Part of a small language model's weights: RMSNorm before each block.
MLP neurons of a small language model. Each row is named by its layer, matrix (up: input weights) and neuron, and shows model dimensions 0-159. Each number is 500 + 25 x the weight over its row's rms, rounded and kept within 0 to 999. Numbers have three digits each.
After each neuron's rows, "fires after" lists the tokens most often just before its 100 highest values on Wikipedia text that the model never trained on.

L10.up55:524528504525510471519531488478492514441482487514500503507537496497511505515504496507493479452509516515481460488477500527495493506576499540496484507509472502513491446530487509506489499491476470470524505576512487502472521500490478526473458523516510496495554516516425451482517487533486473511514510478494497480543466498543491488499552498536513511518503530515455468472478501513488545532522515459480539487496497480497510523515533514491488503521463495498559472539507462470520490458508482
fires after: "–", ":", "and ", "in", "to ", "-"

L10.up86:459501490499506525486532515511489488465500523490485484488517524482494500528506525496451543483539496444525517524530470484451474491473495521537524480472513521535504496482483534482505531562489503534495488430522495541499484467509482498508473479528470503521477513476505479498548499518497478466483455510484509495539510491541461515533516463450519453501541517520480473499473506525505476467510473531500520537488491518509514465537494489510493499480470462505513533477504476529488447521489446
fires after: "G", "g", "R", "Gre", "ne", "fr"

L9.up147:475557510512532478515504470482541507495477497491539454537494496462518521496482512504536510481457503450500531481501523472495520505475533502514531476460516535483482513539500477495519476542520487490489506507509478477521530519482544516518526484516472565474510520483504489521469528511498513469515467491449500480520432486531485480517498441487496538483510496505461508556499514486467491475523517509492484452520489503546506528500471453516531485533478504502487504529531469479510496539466514
fires after: "."

L5.up609:507507500541486467488543482460550488511512483532517496504532524513517482542475525474526496483514519523481450526506512466554548501467503470485527480507518591490503525485510510508498511482483513553538478463544520526476483537498532560504477525516499481503534560531498460509490458479487506537493517485524494457479534527500522534486515482500494519480512485530501497526537513480494542544507472513501527496548497488492504511523501489532480478491508524516512517519493527486498506514481475
fires after: "ac", "v", "di", "such ", "ain"

L8.up304:543502493519498458459483506411552519491492500460522458500495490505536501502497466544515487456505468513493485532488519486506533522494537470450472489501485480501490500513467495448533487513482497517513523474505478515519521512513483483485490507564519504474568497500484517480546471479449467476492517467488477503478534503507512507502484511533498533445482493498522537522501486471531506527508456472524501509511519499512515498497520519530477493468497526512473554530467488492527489482493461
fires after: "P", "p", "n", "m", "(", "N"

L2.up521:515556510503474463492493482454493475480490510508505513511535487428500475481476468498498538505530516454514499505476505498485503512506527519470480512518485477478479512504471524474545498512504487513522528540474451495471518479478470514511510546535496464486482528457506469502506456472578509523543558505522479524490482531499479493504538528533474475495500496516480438474475468486491532513504495468493513500498520468500466507473519503481494499555468492479538492494484496481517490490562494
fires after: "-", "fl", "E"

L11.up201:523445483505523547523528515502473546494546554500505573490500494494492510464478503498501525504557505477503470491503517490485551518494520504481522526502516528476495478479530522497513505471482450532492482517512502486523517520512502499463509572511523496522486473493485497484473498500477455453522447522481481494489496464540498514480546517525469483496494533507450506488497515479504522497504457501479527479500463533514493516531500484526475519461518509477488483487493500505459439544487544
fires after: ". ", "on ", "in ", ", ", "of ", "with "

L13.up378:471464479524501562493473478491498519475490530538462494519512516493491498497522469499486519519545499529551509465522483500453500487493449457462540490476551517535497489498499535473499441496498508504458485524530438506488490493502476475520488489528480520507500527503520496500553487531516522506516446526506520462515495495489469508495477475492492510517555515498476523536516509496498486523462488507515507538520501500465529450492511472541506514539493447500525511544540484502471511485541496
fires after: "g", "r", "R", "ph", "Gre", ": "

L9.up492:548520504510493554496538520516443523452494504517460473531518520507541529512516518541516463502487508513534495515525488496483486500541495519499571465534549468504451514541520512483531511533494545497485517487480520467488532502451527494496470558507508536462531519496512501441511523467494472482507502489485512556500509516497494494505482495512517483512509520492485495500438497492463509471536517496514501496515472481523529522500557507508518469501518528489507505459489509523502502504533525
fires after: "h", "u", ". ", "B", "i", "H"

L11.up57:443469460525543510493526518510519482499491509489525494477462501488475541506482462510472496498497537483484486543547545496472516473506525498499528512485523529522503472458473509498554501531523524529487441511490501496481492541446515466531497505492476494492536489492515486505516488486468509500490477482516494485537499499560477484530526490497467445540543481533544509543451496476512466492489453511502494513524509519530487501515506504486488526552480503440462487496507505482490492470486533
fires after: "d", "t", "D", "R", "Pr", "f"

L9.up372:463496500459486517535460510511482463506462506447471509492516528492528479476507507511497495472478489499515500478470526488472473515462537501476540485489510501472527507460501494501494504480494452506512508530467479487502543524470538496468483497476457481457520481470497569508492443491535503482535511474496492520526455529534487533514496492482515511516470542500551536484508445501490507512569526476504512516520486518541479492473522461499443453515476497476525493504506488513506498476501482
fires after: "m", "the ", "\n\n", "M", "ph"

L17.up204:506519520495526464475536537472549510543453480548488507517544544547510472482479503491552499474470490474501521505491497479549513528501509506505508488479520508481471493567472499479477437475512507516487507495497449496504521482544488532507544479497486473457503518494462471493496500502537516491522498531492457468505487463516500516474447478488508504512523510443489544472496498493484511495513482478462481468509520534524489488490492451521501478503472502525480471453506532479474480521492484
fires after: ".", "the ", "|", "| "

L15.up209:514535483520525477525495462459516497480503416483499490487521508561534477463512459505496501477470494529476515488452543516457513514491524510442495519505505474514512485490468495477502455497499478494496499508496472493478540493513523526472442459487488542454516483461467543484477496526462512517484502453512507497462510503510553520515494473487502494485510510519483448492465494516475475474552506498487532494489495529544511512508526481477501514504476509480465512501467502507540480484490462
fires after: "m", "M", "n", "the "

L9.up627:538513484516455508501458476464517525485509514474471527510503501491486503566523509499488472456524528520510483457512511520555521519513527474463457494501455532478482513504492449544468489465504463521491489541485506446481485504452504502482532487457490519502509543502504474520479476538496492512459500526501503519500483519546520511502522513518527496504513495511524561553510544507508519522499440495507501518475470499502489524512487468540505498514484506512475556473501550483474511515507490
fires after: "v", "ac", "ic", "it", "ip", "inv"

L10.up29:467488500496454516496540512478466521507510481461536508503501513499517507466462487487481538484505518507517505433498517472458493502479533505461493523511536504498482529526509510525512506473514473537497483502541503481486540512499504492507484563511521488527517416499488532468474528469478490488486493426509510503448533481525524495513544503552497521500497556487511492511485495508474556487487507470486540487551483475514507496511473515503469511479510457443512499514506498501526508503472520
fires after: "with ", "and ", "by ", "a ", ", "

L9.up583:469533511513537478499472486449512485443452545474529478506543552463510500526527493513559511484465561508496542478511498482494525490454488506493489465474503502535489526543505491494513490490523518502514543465520457484505513475467526526496488509502465516482509482465501504513481485519458482488500485478444504458468479496487484507514538510478491505474472504483494480519496510482522512492450521542478510500504517483522515514466499476511496491549547479479454511482446464489487473508527510
fires after: ".", "|"

L9.up236:505566496487525513524508480517536503497498533485487472484474487487534497526502472477478488552510539490477499482471496487503462511516465484477509494512500532459508468448498538479488502487484506539485566509531460512493499494508504479480457470494508493496553553499522511535513495476468512492472472512523512490528483530532515532500490539486492508552495477507537461547499487493500444475507450482520519517479528506550524492473519478472543506480533531501496512466524534523460500519466485
fires after: "3", "r", "R", "2", "O"

L5.up587:483515467525513511514511503516522514493519447529513491505498478506476494525448508522506499451538554489454485524499503489463543489490520500503495492547492522538502506516512510539572556471529458504463554497484458492509545482522491485533487523494482516537492532473517496519547494461493471483473468473478516469524509479487478523521495509502536570530536492516508510562477464504522496519504502468490480494487487464504512498503507504499516504508491464478464472471504494514501520462472483
fires after: "C", "E", "P", "Rep", "pp"

L8.up282:490464489492512485516527488494500529518523561447474533507543508503498558505500516452512508498516492504535520465509493545527494511535540519507476519492479556492514469484481492482491470491499500506497520492492536438510520530531454503487485553485501516503503527540458501489485493507523457483492451510528476524519533437540469498491526550499482515493520511507520478494499514507485538467480448480473507500475505501549470505488470525500506506434495499513526479477492486523528495528518478
fires after: "and ", ", ", ". ", "that ", "with "

L10.up413:528501482504432516510515476485488532501485520464472510499528523512509517463519474509532507490510430495482510523535493511464497499489518479530476476521491497485519467443488480541533512457533538546509467462493454505490464535479506505507497484495464462463522505503510506471508441497479511494490465460519450489505479460532533496487454497493494507489506520525469475509469505489456462539507503536483459510484469501494529540506464475502508493481494447479505502466488499516468476500490534
fires after: "serv", "L", ", ", "st", "n", "D"

L10.up39:484522488530514511560512511487492486508485528499539512503453498444529545479459505508506530534520524521541514485511501468479492561529507488480533503562501530502508513481506499549529482471487507489495482476504483516494491527504471487498464507467497547491554517519491470512540488504518540469478472490496511466534511487532519497490481500494510500544474498503528514497440496489503507517444483503499499510511487503530456444476500499512491526486531508473431523450528507524509458522491525
fires after: "f", "r", "R", "cre", "d", "b"

L8.up519:502523490484526500488526501491513533508519498484467479478499474517477492527490488503460507502498505478487448477442493497530514511475496503476466513469515504506455539511484534515512467482511491468525513473540486466524498546502499487500469498532538482502507527514483488488547465530498445524536486507564557547504465531474472467488519522494482519497485482524520494528505490476490499494501522471499455578515512447507504526531523476485497531507493490474506537474503505499511545448547529
fires after: "| ", "; ", "pp", "P", "s "

L5.up199:501504500515449507505473533504484510466553473475467507502456473506492508484537490491480523468469550505523459543475469492536519531495515526513518517523488526507489516503510440497499487494494521503562486515536533515565511533529513550495514544490505478461501492534515534483499493443462491510508491500514489508534466499504516504495473489525524516513522494515537480474524488452497510501474482546524515505467563496500518508524488503471484474466502512553543513459498512527485467489519498
fires after: "pro", "ex", "cont", "Ac", "Res"

L4.up595:447485471519505503481510531498519546466503526530522514509505521519497468499499507537451521540476510487510488487497478501495495498479520531489506489520501512469527533511483526448536531529459494508511535507513443460532488546535468457499465512525487465497496511522475547507479493513516491478521509500529521514504453528456518484491490541474476532505428515484455514451514508530540515511453469473482479514540502510519498527481486478497490528486453506505506521497507460490510511498525452
fires after: " ", "+", "| ", "−", "P", "pp"

L8.up600:528445510510461543539503520493466497503506496446467467523548496518521545466475488528495490522427479463514492529506501483495487552494529553475484501464481507488460476511463465524530482473501519511537491482485506484483472493517509503489496520530524479434500571519524517516525515469520518503498511479502469499507490491508475511476533460473473482464501467506522525505477531520507501526496516519525525537490490494509530493512526483488519511445512520517524512493493499522507474479480558
fires after: "pro", "Th", ", "

L8.up260:521501467491509505523493505476461512501535544468524506493517514539524505510513544523460564500532482521478531528502512523453456491489487516504470506484512557478478509507505511514481480517522494511508464488483507468511515527486509470497466478484493539493496581554453496521528530457500436510500481486504483508516504492465479525532438486496498482504508497485523458504503482523494500507507497522523514516512504527506458507531511480503490470465479530503476433496478472529453472507475466
fires after: "g", "at ", "G", "m", "h", "iv"

L8.up266:536521505530515469497540537505497561485477511473500510499507512503460457541487469517529506484486458515505492549476524484461510510505502539505524471536510512513488490495531558475507525558473489505482522539520533533471495482458479487486488550521478533528480496504525504461466494495472518465537468462500463513525510518501491523484496484509467487515484536522470520530446469517481468449494515506454472470496466488493501525506535473494518457517500484481531507476483464519502488491512510
fires after: "h", "H", "Ch", "Y", "w", "B"

L9.up625:430494458548566513495488476504510533515496512510507465507511495481495521500466490474485505465457439490467501515480532469497528492513507485530531458495504512461482511502522508499502513518511486508555514497514457477511463536500528524554493524513476541477501513505512457515491498442509481524464523486490487492522444464488516503520546495486450485485484529459461497509485519529521513513512473476485505507500489534490481512464503481517480524543483533553506531522517488482491480536523497
fires after: ".", "\"", "|"

L8.up0:458538487528545495530483502466517493493448472492540444530533527502534516487465496496536520469452512433498540495506521469493490505468526503502537478447521514475494506539503467493511449518522496508473511490503475487510483515510515521510501493520514533474523515489496458523499536523477491495537482502466503481507452514520501489511504485480479549480518506485454514549489481493462485484506505493496483491518503495558517520511473457522565506558498484520478489471534492489490510513472519
fires after: ".", "|"

L11.up30:512445518500476468469489523513480518484511540458529505517530470475497529498528486446493474521499472461487486515526524491510541463494507455502492496489538531483490503505545529527530510466512495536509498468550485441518490522473507481473493534495495488471483498505502523472469529474498460448524482508518476474483494490530463497469506550505501472476522527484504485481478518487489515527536445512504525469479491533504504480543530505510526542468505512486501517538506490461434466486517472
fires after: ". ", "that ", "th", "Th", "s "

L10.up464:485500515469529557494463525459527535502472511509517527484491526521516495509462532526482522472472485525504505529452534473450529522481479482514485440536534491535497498488465486505513505489513531526497509525496453523504492517491525490480518491494516505505490531513481511473526518459528498517515513475501478465503482481510515487515526481499468563485542501509478534504463514506508519500498487484519457509566517510519458513504531462466530469520463493519477495437488486519476510578513498
fires after: ".", "|", "| ", ")", "S", "was "

L6.up380:484495527489513487522514488529479482498495481473527491498503474474482549495483499454472526502419454505514488516491506521514541517505521539489473472511485481496523533504488456521516535509481473474521497471506461472545472490461535516508523541512481512536501463488529525507504499467517559454471502491482514471542499508500513514464471493530529530491511495528515534533489509500506533553491521554496477474505504508501508491492521475493488513444499496546523515512460509501451487442504538
fires after: "con", "ad", "ex", "bel", "comm", "pro"